config.yaml
n_kv_head: 2
norm_eps: 1e-06
optimizer: "muon_variant"
lr: 0.00672
grad_clip: 1.0
train_tokens: 490000000
MLP neurons of a small language model. Each row is named by its layer, matrix (gate and up: input weights; down: output weights) and neuron, and shows model dimensions 48-143. Each number is 128 + 32 x the weight over its row's rms, rounded and kept within 0 to 255. Numbers have three digits each. A neuron's up and down rows have the sign that makes its largest values positive.
After each neuron's rows, "fires after" lists the tokens most often just before its 100 highest values on Wikipedia text that the model never trained on.

L4.gate407:098101103211162131089145127116140176085123100137064131105097072201122115198155194202085110153117093117125121060120050145103123078127128093164118136110108113118162173124125099116070086137138133095086121112120138163105164138194178174143112140082093121150102127105117133093070128208095118093
L4.up407:141088155116100088131187141150110126109110090104133153203137068089142120151119212174153100165153127082131156175138091116127109168081113108092151109161137113129173166150091103151168128151142131133126145119118145110162148183118220115078074140093147157125142134115094111102116140155120131067
L4.down407:072114140133157113125125162103116150151128111121127096146158127126145197160139166162085154153130088106173082109097156128144096122147091173158159200107148089110108146135150176138059097115121120114157115142145157158131150095076141106179056141089150098138150140189084115136086087128149132115
fires after: ",", "5", "0", "2", "6", "1"

L3.gate248:173107145114097136159135121166119080183144145119135133220103115175138095116054137058153137136147142109111195142198108119169153163122081127161171173150112083119071134162134149166155127111106118160095115132150122085134125135110052107148038149086127123115097174083092124092147087126086106087
L3.up248:134109114097122132127127119080076192115100125172165129139144083159107097152124120050125075153058069059153117164114071078142118142100127086144084207130119125163112119150096156107092085163154187096130137069152165115102128082126121165161120105134100143128109115133132176129125107135139164043
L3.down248:104127122155116128098162089168088090065116134087108134125187073160126092171108131088112151104112117127144187224160128133155189138115139111111139125149161154146178153119127083142180128103072198111048170108108096099133117107140137130130096108115077166171118099115153157126087212110123135098
fires after: "\n", "D", " Trans", " D", "ios", " |"

L3.gate634:142145113088123093110088106044091148106125101121139125093058040169128132129086119154162139114144145102071068118102140177124136111199090152151072169192139138116132171069123126079145142156138120119167113143125130062151115180155104117114103148080162167117090136098108155086092095150177163140
L3.up634:151117170099152157124131094156094136116131136105128167175114111123103111121154140124171137115113138114092134160123125169106093104145101160140159144133127169055085155180128136152191141108125175127119146128142111156132172125157115118122151122147101159103134158154054146117156120161131149181
L3.down634:089077145160123103049118164082094191098123071197143181140073074119110120094150118133117135189210123134170139120139121133120071095129157173133141181127152170165106117134088178122091078144148172162140111129115158115144200152162079126119115184151119091117126096125084079033085112154201127053
fires after: "\n"

L3.gate831:141118130121099096075167081132101104098070118116115110163083088094116103116123080155182190160137092146107128136114151159129107105158132112127119150116140149176074086130114154065053141130147149113173097132131140135034138181149136139121161144105090173050157108161148128122140177168136142113
L3.up831:113144107109125187153148135089139140136086106125138138152070079072131104131110142095095160157131132107176168144100167107170128133110168124212124167129136113102144101139063111123148140121131129114160085172133127167091095143089132166078122107167121129146158098101108130124173145073099107162
L3.down831:106103166123154152163075158155186094146140150132121195126142094142162175122121124142115138107138129082158085079144164118118159126127123117115118069108213102158172109141184087152166139145119120101123152123126139081148146190143122089109104048112124141124074184166144107106087111108138075160
fires after: "0", "1", "2"

L3.gate287:092148109168124133145105057081083126096087123056095150107142078095167083086110121056151149136081179163125138090202149102107101086147188131218184154162128172161058181073121123106134112135149181136086120116127142151092132144159191134148117182142140161144073085081171113128101112144143203098
L3.up287:098153109140157138131120119104119130097095105045132129109113129112201106095168111099080106131136118179151140101139105147115100136137113138096156105186176138109123150111136093142130121182157097101123105105182125120103151158087117098157149084074128157159184133216103067145133082101128115124
L3.down287:162112064162105090126135117221116111119142145097137079126144116127089147104154130098055173097109180149165152221148068154146062167120129055163122082132129115087123165109116169169128105128137229136064102107111100130162124097150134104155171100152129095160125156155142158107120156193180074184
fires after: " F", "1", " the", " G", " a", "F"

L3.gate436:118076147126159147121131117096068130058143145052127153129094159170076113122125142104130126040140139156117123100130068148153105123155110120111093093149178150078094155165127123151128171142126141102118125129119112153104055122180096123153118141108133129138106104138056119188151162129071178105
L3.up436:058146153146112157194085146126136122141144080082129115070141138158154114108167105196109087086163166166133151126186158104117094221048153152176151174159198122137085086126191141147117153176184129148103116133162164121182110184126146123141086124077099066103150102153095065156146147159141191155
L3.down436:166166132125118117117096132107129124131130091097194139064095068095107138131157168164088171143110106103093127077150143169106086086137103094157145139095067097095166147132133114168105110122113141188105089156156145132191110115162120113165153148122141124187131189168136150160138170172098107117
fires after: "\n", ".", " re", "4"

L4.gate159:122111084134160188138109170098103107156171105086181131120190172195100161138120149100124112126119182179092187117157125081159118146143115141103079137190141095130125136107111169171161139127095140071140125142182125131084138103131180129125114138107137162113136143123171083167096158162169160095
L4.up159:106158093126164144133087126106169131160163159073097093103158113116140145070119147127163185159141163110085127111098154072135168101157087136155136102162130160183161141161155088146127146175122155172160119092186142171152131095141120209185123158196156104140130119116185124143158132111198137127
L4.down159:139182114109112154156161125152138096153206146169144158116083131135117099142152157106081129131083098123152120085084080145140070154102164133122061144155087094134245088095127117159127138128197095083105136158140125154126185109080121086134141146157109079171120165144071136101086200167112143042
fires after: " |", " C", " Silver", " Bronze", " P"

L3.gate823:138164154118178153139139153126182085165162116124142162103128101120097160131106127090128148060170200195133101124078107103105121201100141140110123105155105201102130123136227120163097124113132154076150133073102091161105071089113150101156115141104076209098081111126110103119143144113183167162
L3.up823:096129141121202132172130117099127140087147128139133125126151123134110073084134111111155111091074105183122124084138103119117154140068185084107131169174177098090181178132112167135037119136120164129139149150153161129142140173154138126118152145138125126109128066149103132187147131163110071109
L3.down823:103125153151101094109028101119176133153098114155109146158121159120169139109144168130131151150105116157115130116124128074124164114154132114116142108078111090148151069142140147076134129137153144105149129107085185132143114127158134177130112153118181091168116115057133150164116150145123102070
fires after: ".", "\n"

L4.gate606:105166110076081144097087151124131157158119155127122126101047092116119144111143142155167161095110137157146063096169145181104136136091123103146145109104140182118144160118122056148059134111198064159102137102128169071148163175115193139091108093156086135119141088053103166093084118169092033156
L4.up606:177066142187180109124132141137121149119128114165112168176118049149168124169120134060172101159149103097110123152121143158118123132145158092079135105133127106153113119198093087173130043118119120158161116111149175126187128111094168166044128109168144067160084129112140114148140081172145107122
L4.down606:099105149179158155176116096097142113152091140148124052160132129104135121169090140141087103121130137084117088132142138105108102153127103111097160091126202143142094069128095180172142099096140099094173108175123163126115127141151074138141171117096124126074149137164096087136194180141154103058
fires after: " ", "1", " the", " at", "0"

L3.gate220:114130120154090171082176117133101165107092090146156161162102135096131106191106190066067031119126136149164148061170174190164118116172130060145179160099119097106108137139125157084073135129113117183137121108150092092138143124100139166161122146098121158113154138068177122141135127091152118128
L3.up220:100123169167123109135116125117186187085133139120159105099132156042155155159142136163114142113204126106054131130128153180138111100164098101085118148120163100113087075099184156137165154164167140129156110090126123129122110142182160168178107103101105097182087106135064142111121099147073131101
L3.down220:101138108151166149140158135113098170087106180152139111087118083124083144138152138179171148185160113203154151153105064108170112155136122126067112090121098171157173113154134128147143123126159034133133100124104059121081131142137205162136084144095111168114123115167106157169165091137156076098
fires after: " B", " F", "b", " R", "o", "erm"

L3.gate629:156130098164098086035106118124084172122130141135071175126140126160184105136162116117122124078071113151135102130152104136138093097138127178127123155065102142168115116116107065082067094103086174121147131148148182103159096110112135085119178140090175135169156097091095116116173137145160129121
L3.up629:136119113152156122099127173121046102111162155057060138139117059100127127135141145106192107092140120129120110189139090165160116100097137060173101096140148175120123137152151069170149120161151098118108184093145130126204154118092131192111122148144110164111125148100087154106146140163113118153
L3.down629:163074099105079125147070159117146156109087076096124160126188193144136159185149157150118124121187157135141193117118090110104114154122153114098186129125192072160131172129092140131105099125140169128158069137119132145136060102148046171167213154148109066110152124187139113121114101149105125131
fires after: "′", ".", " .", "°", ":", "4"

L3.gate113:126119118129128188112168087107165094113116166167072113084123191134162107125143090089116156127179151107138147128165134097076109106113090122114085131130046114092123125132094086159165140131077104104154123137190060089130088121129089124157105151136129114140199068078119119096121119130153182189
L3.up113:150178138002093219163125109081143118101102167158124144149176153154146147047092112118161140096121165125099108131183139179135144100117182137099143119129119137201109125110136130109172127121131119191169135129168161127171161118125065148146125041113104106145115022151103079105154121146099157135
L3.down113:141089146157093085126156146140193113099139154171131160113126139109170169139095069108085085202177108126180092142106093146097104130135128169160148185127093090102159147177132132100123137109104167088096121189094135136117080079049160109117140145125173159112080164140161138153147137104133151115
fires after: "1", "\n", " a", "2"

L4.gate464:161146201126078155139146158108148118080148129128051089107132126083158079090110070170081157120088133193151111104131146104123114108195111128076154151104150132106054162117097112096162050147099150102140137085176106132164148202169139161138115077148136120140114126117118091145164140134142111111
L4.up464:158140155152170171120174127143130092171097087177118143164130125121173106145137139093089139198182145199126128109158112118132141111196185110098123114081143119159119144127150122212091090087133123145132202133134092101140177186134147105223140113149116137157141149112115119111108112180158105113
L4.down464:108174173076130157116081157123094123190106110139141137149141157165126112113127153174114105143176161171174155154136169151095109150113129119118118133157169108107082214158117139165098186071112097166159072122139137186099037144202148090146105154119105166117159103102119126100158149185092169090
fires after: "\n"

L3.gate175:113149116168111139080156137126074126103133129041126097066118139125110107178093158174133114132102121102114138125133107115119102098127099151083102122189134106108142174173180101071157177157114018128215069167107148151125115136138088116137066188099148137142124129155099104088054117114134124124
L3.up175:129243115051121205141100121191099145117100132182117109138165106131126172138119038139130146097138130086110128127113144175097109218119048120139082116095142154093072130141158089126081089144107146124134105130182178151101086124085066151156124163116142126104103159121121170119143133169120183096
L3.down175:113145151149153089058119074171106114135147098144120153136118126100109173087146054092118087079153120068080152171080099125143141138225148116142123090086144106076125125108127192138120115141089124147102144157125151125199107157130107084147105152146110119122139099136117062130103040168175058110
fires after: "\n"

L3.gate338:153146101097147102087152152161072102181110149105092107154142128145087096148113141102148074079139131135102129068137041215117119134081138116040129130125143107105123160106160157098130142112136071166126081147182159099171107130128149166097106174108083121116125105037103147150093124110168111149
L3.up338:142110142148088154136174133102105128179161090077146083113135075138147147106161134091206076156143116061152138152179077119170152057160080121109110103105129131100165159161132068088090187105073197130142135063136140132142080138095167149110157125123117139156148121118089097170129147159199078117
L3.down338:119106151125129122190153150066147129197129146141177153176155146101168143143154097198190156087141128134086063115096173210099088110189113199077135114120118087168078131161174081110111132112113148143089120182113141108111164141068118115142143109120129128161101128142128154134159082123126091130
fires after: ",", " ", " (", " of", "1"

L4.gate339:114172104125109125102106143071084147102128143119162098110079108119103132155049123097159107070077135088123161215125104138067142175154102144146131168087160089142134131179109172129144099137154165094132172108159072151138147155088089126085095106094161123124126135171143149147141140074148106147
L4.up339:112159128148090159118165146173045136109115076136161109065090081109134122171069155131179139155148136155159151122156194134144146135136106191139102116164120148122133166104068069106073154159151148157071134167140073142134119183159148169126086134126111138089122154133078110193114100114136136135
L4.down339:142189129082115122119126087123211142141167177164103151135113144133090097141146100111174092116144108072076170172154126100100145165131170102116148137150122096115133110157099187141118139117141146098193112111124125160142134089108099130124110129159115056154087104181095149104145113091163162109
fires after: "\n"

L4.gate510:129175172088136122135136138190173163139150182125130128107132127132147067137139148166092172063127146164117144137136115149169095115115150168103106135132095084131122122114090101109123169165162161159079154164152081094146093087124122098149179071095165155168141138154204143073142081119116095080
L4.up510:144179134157098100111165116159161115079139130148105172167123122163135052180145132086126161100051140128127168163162119146131070168081163117107142116077164125152120156137133113134149127123090135093115130113123145155085142172122111078178111121105129105169091084140083111170184104150083108182
L4.down510:142199163156110089126254139076185119164133146170132160164081155126085108127099099124162164111143130123090120076110085111098102153136123139098137155170089114166124120109162117161144161133132109142141080134148116119143057058140154139121134143135128128156056136168122147066216101161145089078
fires after: "\n", ".", " |", " Notes"

L3.gate798:121057175117094105138103131132174131162139146089090165152162130107196150131044136114162154145135118157125122119173145118108141108094037053093143148067149125226147158139067050069176179126116133146100088107121173145138068139137132062182143160125126181191121161163112097109126121111126223122
L3.up798:159101108137107137189142155100122133129151130108136092168171140184134189134086082120179106124120090136116141115148117114196135088117172163201150135087140107122112166080160148016138095142046078202161163159151191162129154128130105064200147138080141095149104158114163079101155138133138129167
L3.down798:087114108083146149140148117099086135099115114136135084105163085107147122113152186152149107153104153104104122181139073097093114142112182143149125147169116138105108143151166191112105160124139055111169157134137082189135132160097179168155171076124146211122132127109176112141091178156214054153
fires after: " A", " C", " G", " Ar", " B", "A"

L4.gate419:156105129123177144195130144108126211091092110137100121116136141131143139133175170047141098144152115126095137114114130028150175138210172149201107129139112134132157142107169148074113123151144162108140145138154145150138085127112157110111109109110113133095134068118108100103145145095107164116
L4.up419:075089137106170145180133090072128161153170095101107146108177136055112116132108099099157091102091112153086126086167108122163126151140102175188092143126149146079137165117149156134131170089143159135184093117160087156109179111105102103129153163141088118134113160110155172126117179117106132151
L4.down419:144099108130145133135101100140141155114170092141144149131088151129082082079093074145172108120108109082182094138129116119142097138106211134115148146076174099137171152118219177139131133078155146151122144139112064151075129154083119111165199145171136151134136075202207125095185095106181159174
fires after: "0", "\n", " Q", " S", " G"

L3.gate211:097106159108089152182116085127076081144164137130139124123139069177098139148129143137125165170160115161133145159167096119168162121142150152082202179150102148117141138132180179162138127089114080077158057126131175090113091233138065055126086133097152108158178085122131121080143181145112107188
L3.up211:153121097083138119158080139126172143140148069141112153103185066043078176110128076113136151101128131154140086091173107111105132115118094104126160115091063108135144133199116096141183169085105142133136105106042095116112088156145071112066108176077111091093123163152129100124162070140179072134
L3.down211:132065157148090107135119157137151108127140150238085158165085131120131171135154109105102114115173131129152109128127112090111178100161165128124156127179104108124121174095111053209135123085074076141142139103125159170115132144166169093119137118113084109064120162139072132160125124158083114134
fires after: "\n", " Mac"

L3.gate670:127131133112123160139157196081133154140131110091102128130139164107176147127163178162106106151124079174155109111171122128100103096166157165134076121165189138129119139139154054100093132127102143140159083103214144119165137088184196109151126176139138157108084147070129086174122122169106166108
L3.up670:143100112094125138154146100184135123104177124123097072090132118116168176157118102101118128060132049183139086060148097155153131103190140139042125191157136153129156127080119109126119155130131103142187114082143165091146064126093149100140105103135100162187138158146157149100114141116137218100
L3.down670:123143149159097097172117097151146149101082150104160118135112119100158165124150086124098083139148101152094073087121108099144141090146122141135130148171143068160108059098133135080137176127151140164198142184106128119106162090122111081145179157090118141123145146125128113136106152148147137090
fires after: "′", " R", " Mar", " F", " E"

L4.gate285:117146102173107088114078145141176151143131134095152111105126177121188115154187195043121126149187168095103107186131064179140165135120122132093143115156177133085106152149198091176124091183179130149122148087157068068074081128083187123177122101174127137101148130133137136111071111149122172115
L4.up285:086127122100121110069114101121134131072160092155154136055103161137086118126130172130104124098127092143134108113095102146155074161119135154162143105192139118093109161156109096101142069098106142056095178130135058114127158099123121129078132132124115133113135082145119119105154195147108061114
L4.down285:145183086108125206131108162107096145109152142175177132079217071152144143110167084184155103094143117152119119122111123161115156113079069109102143109149119128111051134123141061128144152135106096112108142136159101184184185138093119100145175182064148160107163120099102075138173099190100114106
fires after: " ", "1", "2", "3", "|"

L4.gate742:182124101177110139125125064182132113158147148146138154156162106095142136148089109171094171151104126151158124193192089152099123118153150161106115126155158124149161140125102122144122085155157127162140092200119185128062140147134157106105163090138172114151146134123108090105099180134084087104
L4.up742:137083186115135102101146127145158159172129179093123073110143139141154112102071078162163113127146074163065145150207111175118136139141168156132150077115166106134127093126140099171130136110080129057157139170128118134101104112074108141118124070103136142149090084167161110088123175102122080097
L4.down742:123130124096092078123210127187077181148177124105137101140122119179157144111102118111158102105143130112124126103144064077114121052109123129118158097107153128061188163114182156163165069124129077151159066070146096125063151145130095185118195119061135113076094130169146169133167157144177128117
fires after: "–", "5", " to", " and", "0"

L4.gate387:120158118138144169078149098117130115031192150189119161123162093147141131133142143116137074120160118083112139152127148147096133192153142129111152171112135126144126150101197172142156101092177165118165086158091151139132135104112122139182157105101147101117138119167098120084121158122130124143
L4.up387:170173122147098106134169168075090112098173105127066122111119109147144098113102151090151132122123162139106179092110106171086128106192119140130182116098136094133174161082088154157176125155141114144123099188129078108122095108085147150129129206121097126122087121148121130140075146139148126169
L4.down387:139095116080102164135149089117088150129128121092107118115149106132066215117138166087115156220085087127165150140125188094111121146200116131134092128104135126142129075096061123096131125117108074166122127158167131093114192132116071141114092081104163086115082200157074166148117073105111119102
fires after: "\n", "-"

L4.gate586:098187107158107119163177138062130144081109177099157177135178120138158109127128054105136170079133166102088119121098164065136134101148165212171088125071153152101109162117154152107164106164081177207155143128156080173059099107146123122068143090067089155153125089166155129118102093120076134101
L4.up586:147097070105104118106160158103074147081112159091102123092155163118127119108124131109177158081134131143078124154098096159144135151157121162179083109151115109158048157124137056162165134178155076193129111078113107109134180109162123104130145129048145188141169044144134131163101186099148130145
L4.down586:204113098085143114130164101142102104098102156140150108073164143070112133197129099176149119086118092156135130208108072184104162079174106179103109116132181104137184141146074109140125130133185095111129141103104155112111107162077159140103153166132184112079108143075110148102140100154065117097
fires after: " |", "7", "2"

L4.gate365:144115123149152107156106113166085082168098135198077080127153091154136140127087056091144097095128130097113137123084147180086186139126151131060127103147096120120082085142105181097144109119093113151165156122118053115136119093111103149101071144062156127169130091086141066091163168161068101095
L4.up365:133101118128130156072075138110101123097114072122156140183133134151105122106122083157068101106128130145050124118083142129141083151147109159119136122118144120118147111086146075145121124157139143107096089093148167107150098150176123062152120144130142094124141152119072137165142149138161110083
L4.down365:158109144133188107146204145091134113125129090141121175102084100122199100142125049142163144098161145129117151140102139126125070141094116126111154134076191127098168098146149104157090122118067119149175116160158073111140119104115152088114099161068075173192136095178107076113102151207163129133
fires after: "\n", " U"

L3.gate505:199104125107148111109116129121111125129156134121127133164134159065131148151138206122156163067135154068122133148110120146127095154165086102143108132123169110130205116112107061157162144113174097153174101129143159159135109105119143126106090145102144157123065145149091123091111106088126167113
L3.up505:147135160143087162130070091143176143149124182074140054131136162149195126138159158140171126152147180056117144117090157132097128162098154120169148144133118145108103058124140128090115083102177126161092162149165108136134144132141081096146081128149164099108102123170128141151043135108095152117
L3.down505:150120118133073175151094192129139135126160154061121158099114094122118106123196117137159127117124177102139133176134133123141081149105173162092134136135116117121154092151088104115110135120174105102170155158125110114135117185139152099084207120067134166120125145156152147186094161094084129105
fires after: "\n", " B", " code"

L3.gate631:136096132092127112135119119136137159151159162076132107099097153119097164168070153088119159101095081179167117093141199134114117153134174140067152074162104181132108162140145097150134127102157056112138163119096146105161069196177118131088094147148133123124076186195167105121093147164110154164
L3.up631:136115097125099156116158130125064140110124101105132089115109122129171165137116156106105104134102159189133177100148049142147123114127146124114130139093080148183095141129103129139111159162130107086138151127107132141160124155115038146125228119161167143142123151155123145119131160131124092102
L3.down631:165100164133190115123195146129114078101188126122075137223134114158124118103135128142141105115146142148146105094156128064136145054152130155085162112131189138137129156108163123111095153119104233139074129115125154142168136138140150119118151164063099127096107121087096137165153129167066134099
fires after: "\n"

L3.gate537:112140178161139120146127151110037148174097196116111136170150118149130075176141136161118145097145186082105117184140162107127047081065119132114166113170147186114105128117080069148164124182199146146096100184076141081179139186159105103121171167109110131115101129164152123081129131121085151191
L3.up537:119104101141142137162119122178120128084136153119194167118161138115103142165125114110196063055140142132077088167146115174144151127066104126094138183077098187125121165118114107126140184136124087122116148112088097147128156171096068155147194126165167122096116127114152116150176106217158146111
L3.down537:143101178109112218122121114136100145159116124146160138044130138166119142129080122175125186112156103148136087129185127152132102140186126152136125135117150159109131157118133193133122173145121158147146138189120067098096079115095102111168150142175185160131167153191096102110147115151129104131
fires after: ".", "\n", " Al", ":", " In"

L4.gate12:112163142228189120174112137070176141066119130152114186039131125117122125109120091101145178182125197114083171147060128094123178131154178125099121147160166109171141156132122157152127116137130063155124147185100087129151138100150150113166114101151161207150160071132113138137154125095149161180
L4.up12:091136130102104151102135124135143143133129142139092148123160094113142102156171131150201089118130101159099158100130109180161175091170158193137164143128092109146116149157145135129108130106147093158157223138077096143142110111100108074126132126143114131203152084091105107157167152077163133058
L4.down12:197101129130053129117148107116105158109136095159076161199129134134133181123126153116148097140103158162098104120113111213146165089140112122150104072106095132139161160135223137090168134084134136127129147176177169122096130103129128168115162179050145140156079187143104123121131167173126121139
fires after: " ", "9", "1", "8", ",", "0"

L4.gate316:162070176184157129194087106057102117170176215176108114128109093126162099140152101115129147058186132097096099141124116120073071099176116194111171131159171123184134136168179166158118138113159122146122118147135156167138151122111166172137150118147113117115069075153106111130131140113118113125
L4.up316:158094127129117133139196182175130127162140142086096119155079189129057144180158131104094147161142170068154215182133119118122087142071116110117110111091153156116146071159113135156146115147147133120113071113080107129030160119059102184076128152149086069128079102149095121138104170120110136139
L4.down316:091192143104092106132114087059120087125189185140158141081157144141061086157078114121125098155113089104113045151149074118160156131149115127071123120121173172114134137175146127144149127142116104149119125099086114129133158122110166086089113111123124111186121122114117121110088142182108129152
fires after: "\n", ";", " |", " (", " post"

L4.gate442:096160177113109121102123130105110145096066094184173113114147190071111165146142194177126139152163097129101127171131131141135179111135129142147049125082158130122122115102173138175141125163115142148117096106076124181103154118110140098169129089173147141159166085117140159141049115120104152119
L4.up442:123119126124148216123181076107084164125131108086124112113109085169102026130109099140109110089119157084056133068147082081183084151141141092169104120098194162103158105165112134143130094108124170122182183088139111174129143183132119068078106123105182124102131058102184123129113135138164111126
L4.down442:108133136106155089168075163130104147192120143101120194183147126115083096145134154093184133103162122170079111152078084135126130111091114191115155165116163128121091177110146092077097124123140086180183151089078169114086120116094105159145133185085164134097138135153127150124113104179135145088
fires after: "1", "0", "2", "5"

L3.gate636:147155163155157138160137112116116139106145144084147133161143111110157181143151136111131178087156182143145144118097105156128156096120147138127156158138142166115097162149076156048101109107137123139130095174053136137103155122116139156162134118109168079068089080136127075174174099174089127145
L3.up636:119096141187094158221068075115115139158133150112108153208162095115158147103115197146085193106152122123140122139067107097132070174171116094152102104148123110115168189136096081177200068127144106081065117134094152168133106152146136150150061126139118107121094159124138108113161126110182124098
L3.down636:122121071086122105197085089121146182113159153159126089139106076100065129121124140134110141136116131096195167101155128129067102162135129121084094095095067085078127122111121167120053080172047138179167126099173102190091020115152175173091127111134172101141168176093102130177118029154104094132
fires after: "\n", " \"", ".", " (", " Website"

L3.gate596:157155127130079094089104122136146133218155145110158057181097170118132127180144136146158201123148102154106151090182137093126154155144136145092094092160083103090127117106098172118151183068104132059109117148139122133082113140151127190148109113044111103127106076167190098147089116148093156103
L3.up596:109132145140154131119099095124150135091134143181148142098113101120102124117088149139176093050162158129115148136110155189126117176139164120089167105142117097069112143143097102093121094129152139121133096147144116101166159162108141123151174090144155084150168134175143131167145114105101102074
L3.down596:084179120164114128137163120169143087117168121137156129101105167099077162078106065124136136141139139111130121110074086204111116148104117143131118140153072130146130189098123107156141152112178104142169125164101155155171148111121115118172138144145178169096092105130031123147143104143177111156
fires after: "\n", "=="

L4.gate536:149151162100082093096129155175084179104085073144175148136105150158128071122089140089158185079138141166231134080161195114131132144104097127076122112095115138125139146114172069120111131080114113106137124155163135130134122108092069140116109186116215075179103139166112102100146088194170161154
L4.up536:117102142113133143153155089128109132115141116120160109153074123086120188136048128061086178135065099109146186125120158138125130186072116149090156137124114084168105154120161132139128060094129144122204196114177155180109114111135112136155136133141177144157183169149040129114148147121105091116
L4.down536:119117110143104114139143154131205182129172127143140100122146020185096123157139121155140108108141106197137061108140152141132119117099111103108118134139143156105139204142130121078118156119108144106163101198145147142127125132158133134098114150162094178096133118149122113221098092128100123099
fires after: "9", " G", " l", " T", " t", " s"

L3.gate34:082129126150169138106078131108141111117148095163132126059149166123082162068138070091131097077093158184090167102070087092071151120171107104095070098051183101143184121133155130031060099169149154204081123104106112093102165116145130086155172093124199143159118135139091149141136113178162123169
L3.up34:123096172130115175147150178121181084136161177139100135174106130098164112175133029060124138125142104146167088162122137047193111132123131187178194088128122159141155096103142129095120136108096110104166127074123142152135135160121123118126057148125075118137137096138136124149141151088093136131
L3.down34:146161075163122122143138122063169127170113173133149117131151193128148145075130132129107105094096117138104096081075115165099114117106116105138057071082151125150141119148158168119088100167140137164162191149142145118101149131199168094148168119110174118136128188085111176164130145186155155110
fires after: "9", "0", "==", "Early", " ", "ia"

L4.gate265:157115085152142104123220114140145135127143179105176189102121174077171102171085108114197165081129111123157142156140162162198103061122092119163058135141119127109133145108121167117175154148142179169182133105074104150127126104113161140121137169095120124091100179087123088125148124113143104117
L4.up265:174124071089134114049143094137128088125167210104126114113156146136135105130099111107092149071071113187136113162087096174180194188153102094128083140112117160132116087136146126135146104216044098126050133114167184105085138059118147144104189133123103161137103140156181146105130179118117113142
L4.down265:115112092137090094137136136209115136141154203102126126150124097112105160106081210184104138126152073148161117149115127136174140102132095103085133075153174052162188127117168094101134068149110083140155151097112164126090197125147111174136137142100161166154155163185114138117128109145055088113
fires after: ".", " |", ".\""

L4.gate781:131093162096082165131194155113125186082088076166176147152147144139071108088122150137110123108092102182156156107127113127150095135160138164151108181152175127140082155089125133113098128083157150105167116125131116157163116075118155099093182142116184116147119110152147151103115115141080150170
L4.up781:087117128082160182190139096129098126162112149138103132173120139122181101176082137103152149113101150125036094156114156101119108122111175166122102116164141164090077141129092121139142199134154113062130090092169158153100107085162171118098147048111147126188194032172076130128129173167131200141
L4.down781:101084095101142101169140167146168081098137059089134138087131128138088150145124117106143142133096083160097155161101134100160157115159122137138036100152118120164157078150159110125106153090156155108124193165113119151120203127115161126137114115167101142164076129157139136163192111167124221085
fires after: "7", "1", "2", "9", "6"

L3.gate800:111180159097108149014146137177151113092092141113111156128092091162090142100079176152113131143092104073155129149059113179189154125144176130111124143157142095150086181121110115105145130113171103112135060120086184108123153195163083115086136144172126139182112105182117107133128121147114145131
L3.up800:107097128117155148085151088082097155060109168160054120182123139076184106153134124162164136144139139075089061134164103136136158164127093125097082129119111108144131171122109126166138082129107152064072185133122095085191116153138181128191075136100187166086130099115134106078124113105149135136
L3.down800:096128125117096134111149116155080146147117130065108114113109073127108146135204114123086096143140073135098142112118189142085132152136126154114120076117149162169129140085165138097084149122076134096108167129092170108119047093171171127100100163103130077192087135139104127145122104098123160165
fires after: ",", "0", "′", "8", "3", "″"

L4.gate264:098126101166160126120125116150132123093107159124177179066128122176159123085146107155123141153090149201137171131061136066169115130146134164114144115102150085140086122135215159179114113134172102147143146101194174139140146100189128160144150130140158128096072135089072141112158148151060102157
L4.up264:106101117153166154172184192133105107135145118134110073091141127149162145134199171130160132101105179132121142113108124138139148092129128117140124161120157161158114119112105144186164119164116105149182109186150133135172110054160174113193111089112109167068181130090110176137146164116160163163
L4.down264:116087105133071103103127051089105105129071082116069142062104120166143177195157041119134125122114061150133093145101035153160123161148119123123192095131100125142109157167183162144072154130240108105123119162108159138118093087131142112097145145139094097095146157150121117151123121136090170172
fires after: " |", " ", "2", "0", "1", "3"